config = dict(
    intermediate_size=1536,
    hidden_act='swiglu',
    positions='learned+rope',
    rope_theta=10000.0,
    qk_norm=True,
    bias='none',
    init_std_qkv=0.0266,
    beta1=0.95,
    schedule='wsd',
    decay_fraction=0.618,
    max_steps=10010,
    dataset='wikipedia_en',
)
MLP neurons of a small language model. Each row is named by its layer, matrix (gate and up: input weights) and neuron, and shows model dimensions 192-383. Each number is 128 + 24 x the weight over its row's rms, rounded and kept within 0 to 255. Numbers have three digits each. A neuron's up and down rows have the sign that makes its largest values positive.
A block is one neuron, or neurons of one layer that tend to fire together. After each block is what it responds to, as a language model described it from the Wikipedia text at the highest values.

L5.gate153:096138123107155089135133137165139115109099139081096123176107154086150108117168102152102141109135120081109113128097102125136138065132128117112112124107159106146146123101105149114126130125182090133116135108104106159127086067102098150132145164147148080132110118144086158165163096122142142134151107081137159126129147115105129160124096144122138150139133170133116156112146161134166135119097147132119144137152155102100084167098128105126143113116067109107144126140127163126109136182103144100125101100148130103123153135085166132138178102194098149134125123148132156107115159149187110108
L5.up153:184157121087094145054176152109088143138135145128106091153116109112140141113096124139111086096109144105132132111137135121121097141148128136128162140100157116111187155140109139116156140107145162155161125087147075137154176079166121180127162166129133164104102109141155105126118117115179120145097131131131167157195114143129103173178139102141153170136098105125139129084142107104133114150143136143122112141139129117108140121145125138162151100140139105171088094101116087121110118114101162156115119132114124120115094125131134156118134142171142081147086138145174106121120125075105087113
L5.gate720:109121199091133117132141183154085129132124156101138098143145109115126130145102145140135143127102148135155147114103147145124124125114144091136146119094137122137124154120089104104120114183101109145114085155092122139104172114112103072116135147129120124129089112144133116123098149148144060106137121159102112136100119127122139128106129093177109162154149118148126121157116109137162096064132148160142129152112136151120192114088126133146112101153115101119130115120086137134107130153139136160143155137092156169132091145110085139125183126129119132118059104110148113124105159141136135109
L5.up720:122138122128146103099127158109121124060087105132195147148127137118140111159096140114118097163096156178107121138103144072174094104107101160159119143134131134126129109137124158144124145114135137139122142118093056106133142102124121092137179146142115133139100175124150110124136106135114168119184128120149092184096116139139132129135155148142128140139163080134121115130163107102160141118109140123133142137090122138107093107149153161143141096149119130142094140113100133112131152134141099175150142126114124090132139152122178159138149131104137096132114138122163115134085100119123093113
L5.gate732:110100138117166128145193105151144142121144136098133138114132129104145107158168155121125123089118166102152136127124169095084123139150156097127130118130140123109133166146075128142089126130120082110136121126099163151143134112123137083112110119150096113140125121151131137126126139111102082105133150129135089113101108118089117165151130088158080126131164122148119133164153158128144135088117133114132187182081084148143160140105091161141138119152114095144172148135147063103097148100092151157134129094164130140112113146145117095118184105132129097113123118139138140165170162113157137144
L5.up732:119070141144136091148120125166150133146134114114139091140104125132120126150104127091149154147087115078115125129110163148088129129155146173125144151194116137120128134133121115136135100131155107133119138096137121135111158152122152119175154149117124099081113111147102117130094145110137116154140110147126150089116123130151081168109120139157086158159135097131158138120108136125129165107137110159136147147083140121095120100119154138111138093142157046117137153173108095128167107142172125142089117148157141145122134143151124118139098145122155086124140104146139152185090144184126143105
L5.gate813:111130152138160112092150163127115158153130139143157166147096129141082135132120105120125188132140174145141168136130114133112106086107150126132186164117154119117169164162122110137131089165141146157117120109159117162119190121140085135117169113135126119125107095139105145147086176166159100153121120123150141122115149102137076126186179156150128121159152187163127161155109101131142151109122155136094129115122146123092124096132118158127142114128065131145118103144125087163178138122094110120143156141080125155135120150102122117161132131122098114101142079129154157148121163138156126120
L5.up813:134095113136148085112172155166137153164116128123118182137122135118129133127084106143120147099139149117154097116165134147141101116128148120172135137168196130182114112142164152077107144113145136098152122124153135144136157154133127124135143162168127121126130109176157131127149159126175112165169161116149127131184140101167156071161120118100158120108133134166161104127143129120096089156127158134098124112125146129104129163111173148141128091130107115143099150150114083119150164152106105160112167123100138109136105118108126109118128134094117125105124111093122141148108143133120145139
L5.gate901:134144157124141110089121088123122130129148075156151146140098128139093159081097113128116119094145171115130136124110135126051158147138159125138136101116117114112170151115187128110106145170137113148163168122118125145146152145095117136118150139120143082121113109092150129129107148148124167094110126101079121118129165111122093143127106103096137141124132148160100166190099142126152090106100154104140168119130141076113126096139147146160154161141115109149112123153150119145125119148152115150097123108080112138069119142117113138137148085162155106091120136141094123125146115150107094116
L5.up901:099105108111146159105151136174137132164126071127122120153107133136170104130158165117119122113151126132099081113112106155117088104160159113099119131146168136123085123115105114165135117138121086140106115105135094141183174147128116155148134110145144112126122159132115113136086077102150110153137122137096138151129072158156127141164140146101107126167152129128150152110151119114123127132140149137140156133152150121125119073121120130159133149098096143100089156160052166129145092131094124105083078152184098118119124122130091125140140116100104135161118101122120109160149168126153165129
L5.gate1044:146171156105129104133183085144049102120159123111142155162125096132109128120158099152122110161164117120097173131123139118123167127142124129133095131139137183122093066120099159153134130090076124122136154142177109107118159157136072132127123102169155119130107130134050124107125077138173111147138133088154141101189105137108124117153144142128156107134127118157134116114153155135125090103126168106122141116162120140110143096122156144124132142150130110137114156116122142159132117139092120139128112159169115112160113131120112114120076121102090126145122124139126128123149137126179126153
L5.up1044:125138085117114132143130125179086124117104114110107127189145120132123133109131149131142088151128103134144157100135140142142143113138153155127108103164107132117111089082155150138139104076159162085126121131134145080130131151137108129090142115160101115122163132153101164110116115111146099130122084108151076134149105099106114100106111113117174108161150107121127129130185119162127142145129130073115128110163098114105156140135113130150106156151093131121118134112141155114128134159099167132173167160132081103115118112108119132144085127098142098118090135116125111124118138110124137122
L5.gate1387:109081141129124107137138102152169124141096109114129105171117145131109138154111152138133133138137148140129129159145126091116143095134152127108095139101101104124124149100120148133140159147129152167148133134109104123090162090162110128126115136149127126088147093169148119148125096155174100154104155098135105090097144164126111176138134152142176118131147133160157132169143145095189149148141160103119117111125143194079180118105127106094126090137143093131099114136082087103110146125130078105125109123118106135125109119139116104105098144100120141140147123116131141141135134152132143165
L5.up1387:123127166101151122084176121135087152148146166119138141091169115073129105088122076127105149133124106074135113134162126142109089113165140162142155130129163121127190142126134108098130149111150098109123124136130137117132104132161138108139120141169152068129096106134082134133155121164121128153109135089106113145133120114136135153130129097121123147138177152151186115119123113112102094111143127125138129159134125154102105152122095132159220110121152172167119107132164113095155064137100145155129143103146147161135098126116124118147108164131154139108129201118137153162103127105161146116
L5.gate1426:128114124086123084145139120127132130158091118151140134171168120140097093193124167143095173133094144118157108151132133137124136101130161097090153114104124126152107133124121113123113130186114112095143084146163085123102104121072113112131117105095114108117119129101180121093145121129118099096107115082143186101108152090108126110154116128135133183121166161154118158156122150098155133109104159183103189110144125114114104122124140158122142122148145118111109110138079119099088161139135116156137129123149145117136097122139122135119140117114121122125133118111101136158108169112155085110
L5.up1426:153087119114127088152147159101134116172114075100151106147133141128090084107106096102133158137124118106131124185163150108134158107145129146137141098154139145128131142091112167139096115139131150099110112149121113136090108139153082133137117143117137113131139138159100127148126108093125143126093103115186098117099136129099138133150157115145151186171145151120126136127086123116133163135097136140165175119159114134095126170095137100133118143134125106120115115136114145110131140115145115102128139149156168137137131123136100119157137155140149128128134150144123118147088117099118123126
Verb-slot modals and pipes

L7.gate439:117115147065147123139132147162114134138132100097082168130135152161106105130128133097098137132122160107146119129101115142094140125131144079127093159122118138113153088138107111173150084119126086163109130145127138156106125153128099109161129132131108112143126132157137097143098165123144106108103125119114128152077132091152170154142160125144132121153150141129074138129145144088162142122117168124149142133153141175144077129135086160143174164145117111110130128133111153112115076082126153147120153151115118068144113103136123145126113101164126131124147108168095140153105112141172123138
L7.up439:113142140119124159119134176079124124141146108127158163122157113099117104114160105145119093136140147112159151148123151191123164147136170132135121107145124142141129092151119146128151148118150132163161102129100107132138104089133123122095122111139167153124128145124135104113115122104147133164151165126155107107145118129135142142122084089176101135119127060137131105116134130132129117139127106142128123133120133140160114120119140104162091119144066161154123125146102160101089122121114118127114130099172118102097129115120145156106128151137140145187140159139158124160131093138098092116
L7.gate1424:132125162111145132115153129131142143142119134121118190142151148081111135098106122120094112162131132092114115127127118130089151146132122124107154140104120170128127145145138124091132115127144123125129128110090077118117145106095158118100111103121110152148132162100082115098141135098157119147114189143127145129142097109149101157153118107111154149151170121108120111172147119168135166142105136114133138123115130172102120120163163140149102171096127147145120113129117144093108184111156153154143122090128120131117101168154105149120177118128100149128129126137119144115119144155148151137
L7.up1424:130115114126134136184137102150081147118146125126100141148121133094091157110130114146116139138144104135062143132129125151168123110134155118146182105157060083131103144072132114102147167089107119182141131153147170106134124131140128117147089135134117182146142130119147120174128120133138146116136131153110098132125137099123107136150124059091133093115105121096109102146130151142142134123117147113187112132145093124135090123130192095148119131131110176083146131155136124149110099096127171090136138135114120153115138136179112110157152115102128164127144100147126127115123137115142123126
Table cells before numbers

L7.gate221:177084155104136082109145116113118133118133132106143135130124121109111116130104121150082150129153148123135159181120147153119161163143143142138130101149118112141144124141131149113169137139118138169136193139094185108139085135089112123139104074102138118135126173115142082122139120115121102149143169128143144119141136133081117094108165121166124102164132126129114157147139108155148121131119125117124104142174160087112137098095127141131107153137121112098114130142098086079134130158148136171119142138101110127131118140129108150085132159105137121115131184135151089137118133089173159119
L7.up221:183117160133145149143129112137122131127152140117123134151157094076130145090135164165097123152107139117091150127120090154170112155130155142090126142078125132116126187101133148130098142110192142120122086120149126120135154133101102113120144169173066126177066101129177106139064100154154104127150093128165157147156129111162100125125143083107102153088080127152136127142135116148135113138175134135111154152127141091103139131126134148143158131105145158127152109174125151121100144108090142143143118155114077155131117153139100108134084132124151165130135162120128135150166118116133116143
L7.gate1317:131111145122152134123142141115130136155134153067147128127154151120106101155101105134119178128142103126174132159123138142143134164115200147150137119086125126169141115135143134152144128155176142088131120141111123088164142143108137165088120110134121089159112108158139102134120114126148107140124113067143102116114107125109134127159126078115106148124133111119073140142094129117132095134067116110093164121165097136095121151109132171121147115155080150087112076138134108082148143117116125125150118151119147177154107148121111163104117103151117128173135123134131120172095172129142147116
L7.up1317:133105138131097135127119141176171071134094099180134116163122100155100108158120139148109142150122162153099118101115092123104130148106105147103133092154146095118143104153124162125138148085106144146132099184118113124111149136134081094108150135135129100113105131157151208096113110126088144148118132109185159170143146127129135131098087137117103144118087122144195133123138131152111126135129154155146137133169118120131162126116138126156119121069148138117093141136135152112140148147124150131095157128162147118137151084124082137158153129103140109117172055156162147121090152093121157107
Infinitive "to" after verbs

L3.gate387:128096167101153116107169150194129091192144135121123109108129107138104101135147086125077116130175152111127136113117139107123108126085133111135168133122137121120116123141116075099132079156138111119144103154110169125104127125118105151159184097123156107124124143113124122192149111145160131138159122163119116090113126165118121179129155077108147132148101128140134162131121108112137124106151164130136136097141130159135089146079147141102128117147102135131117102121119142167098146141092107117152100174120098152091127097106117081108112117160132083174116128163167130161113132145175154114
L3.up387:144084147124128127129135134124145130160166149132129116145145139125145117111175099126106115115081129118085117168119170159131121112143120090101099124107161153129095114127126094108099134159097154194119142149079087128179169158133127133093111161133149106085118133150138127123123136129126103158150133127108103110073113112099116129116129115161103139129144094125117156162117122113108135153150124124151101133092139129146080139126139114141123135144132124147095148115100136141128158129177091118131104162159101118135147125109140118120111173173125126175129110151125128176114111150130136100
L3.gate695:111116079138115149147116148125172069150167146147111097154183108200142113134117118086102131141114129137105151197098167164156130120127135067130111153110091125153110129163135133104139088129117104119129135124144191085081100098191148110106127143122120120130147095141133123145153134119155116165123085086113129120150135079047130108165121124149163153128150139137093117124084119060100095123114118099106120102112108174079144139163101106074098140115115126146109162083152174118121138118103167157155113110142131112126131126124132133094086158143110117111122120133157113095138145114156161155
L3.up695:146119145140139122106141082120097157115137098148173123124160099172118144144201118136164116171131143113123118130091155124155154143150130134081127117129176127125107129130134111121094127136096164085172106133125151148144112103090122170171130108148141127130102101088094121161121123142160104162131105128154143131126122167103111155139148144109129109139141121131111128155131133141160096144161179152130132127081138141126122154098133120126139132150162119132105163146121136108167125124153086155099114100129063115143097118095139102145112110122126123173122145141098133135198172150145128068
L3.gate863:074148136131160146084146128132151102168132119127123139093133108134112116103119110118122111106133134144120131144072124127120112119127083156110111169097125085141157121116112169151122088124135159151088131151140111087124123138112112115089133137112133166098092055126128145103136189159132130082135101119089093146098143141112170136117166088112112131103138131134087150151181153146101100139112122116155174136137099115120101149145160116131137112163082174135112116133146120132186130114125125112132067129147102127111128105100119089115109093155139114104123133182113144122142139123146118124
L3.up863:137149146131114113121100132188126126097113098100126150136120147180131134089155099166122120152119100155084072125113088147125145146150163091105152144120082118152110066081115151166157152146108109147101125130084113094168132144136132124104112104130137130096108106120110113115145157160159120086144123126094098141122102169135139142149128119125116109121129151124116145132124112117097123149151157116175153119121123147131101140155126108111137131144098088139123145119157107148114111147145083104155109140138143110138172134160101132124128100132146176143159119138123102152124150114147138109
L3.gate1460:132132156143142121139115107161144037142116149104095145116131099132114142098127126078127083123126145132106104123124169159151144137158106121131103132077102125133127107118113124109166095107107133116167082125098156124117152102142121129110156138094162105134110148154117159121115138133170124131149138083134100139170119104128129108105139134118132114130111103177129119171128114122101119141122171142145159150113125152101111137104144177140087148167159129139137130105124098134135089122123151133152142098123140138128140119103113107113134112166140097212126126129159113163128141141143154113
L3.up1460:150140168163163109142096098127090133155097137166134131138139096137151129100169163113142095115139089135124101140101183115125117171148125164101049159143108149044083101138129111149122139156087115101114110088114159098153147132172107088130171153118139109129148102122112139126151134121111119152160148085103082120169142116124132115150150157127110102172127105144138125168127142144115078152131124119088152119108104151106104147104132123183116103119191133134150148122130122124142090093192080102137137102172130098131145133113106079107130160118146115140146155154132108128158117139104171094
Table cell after names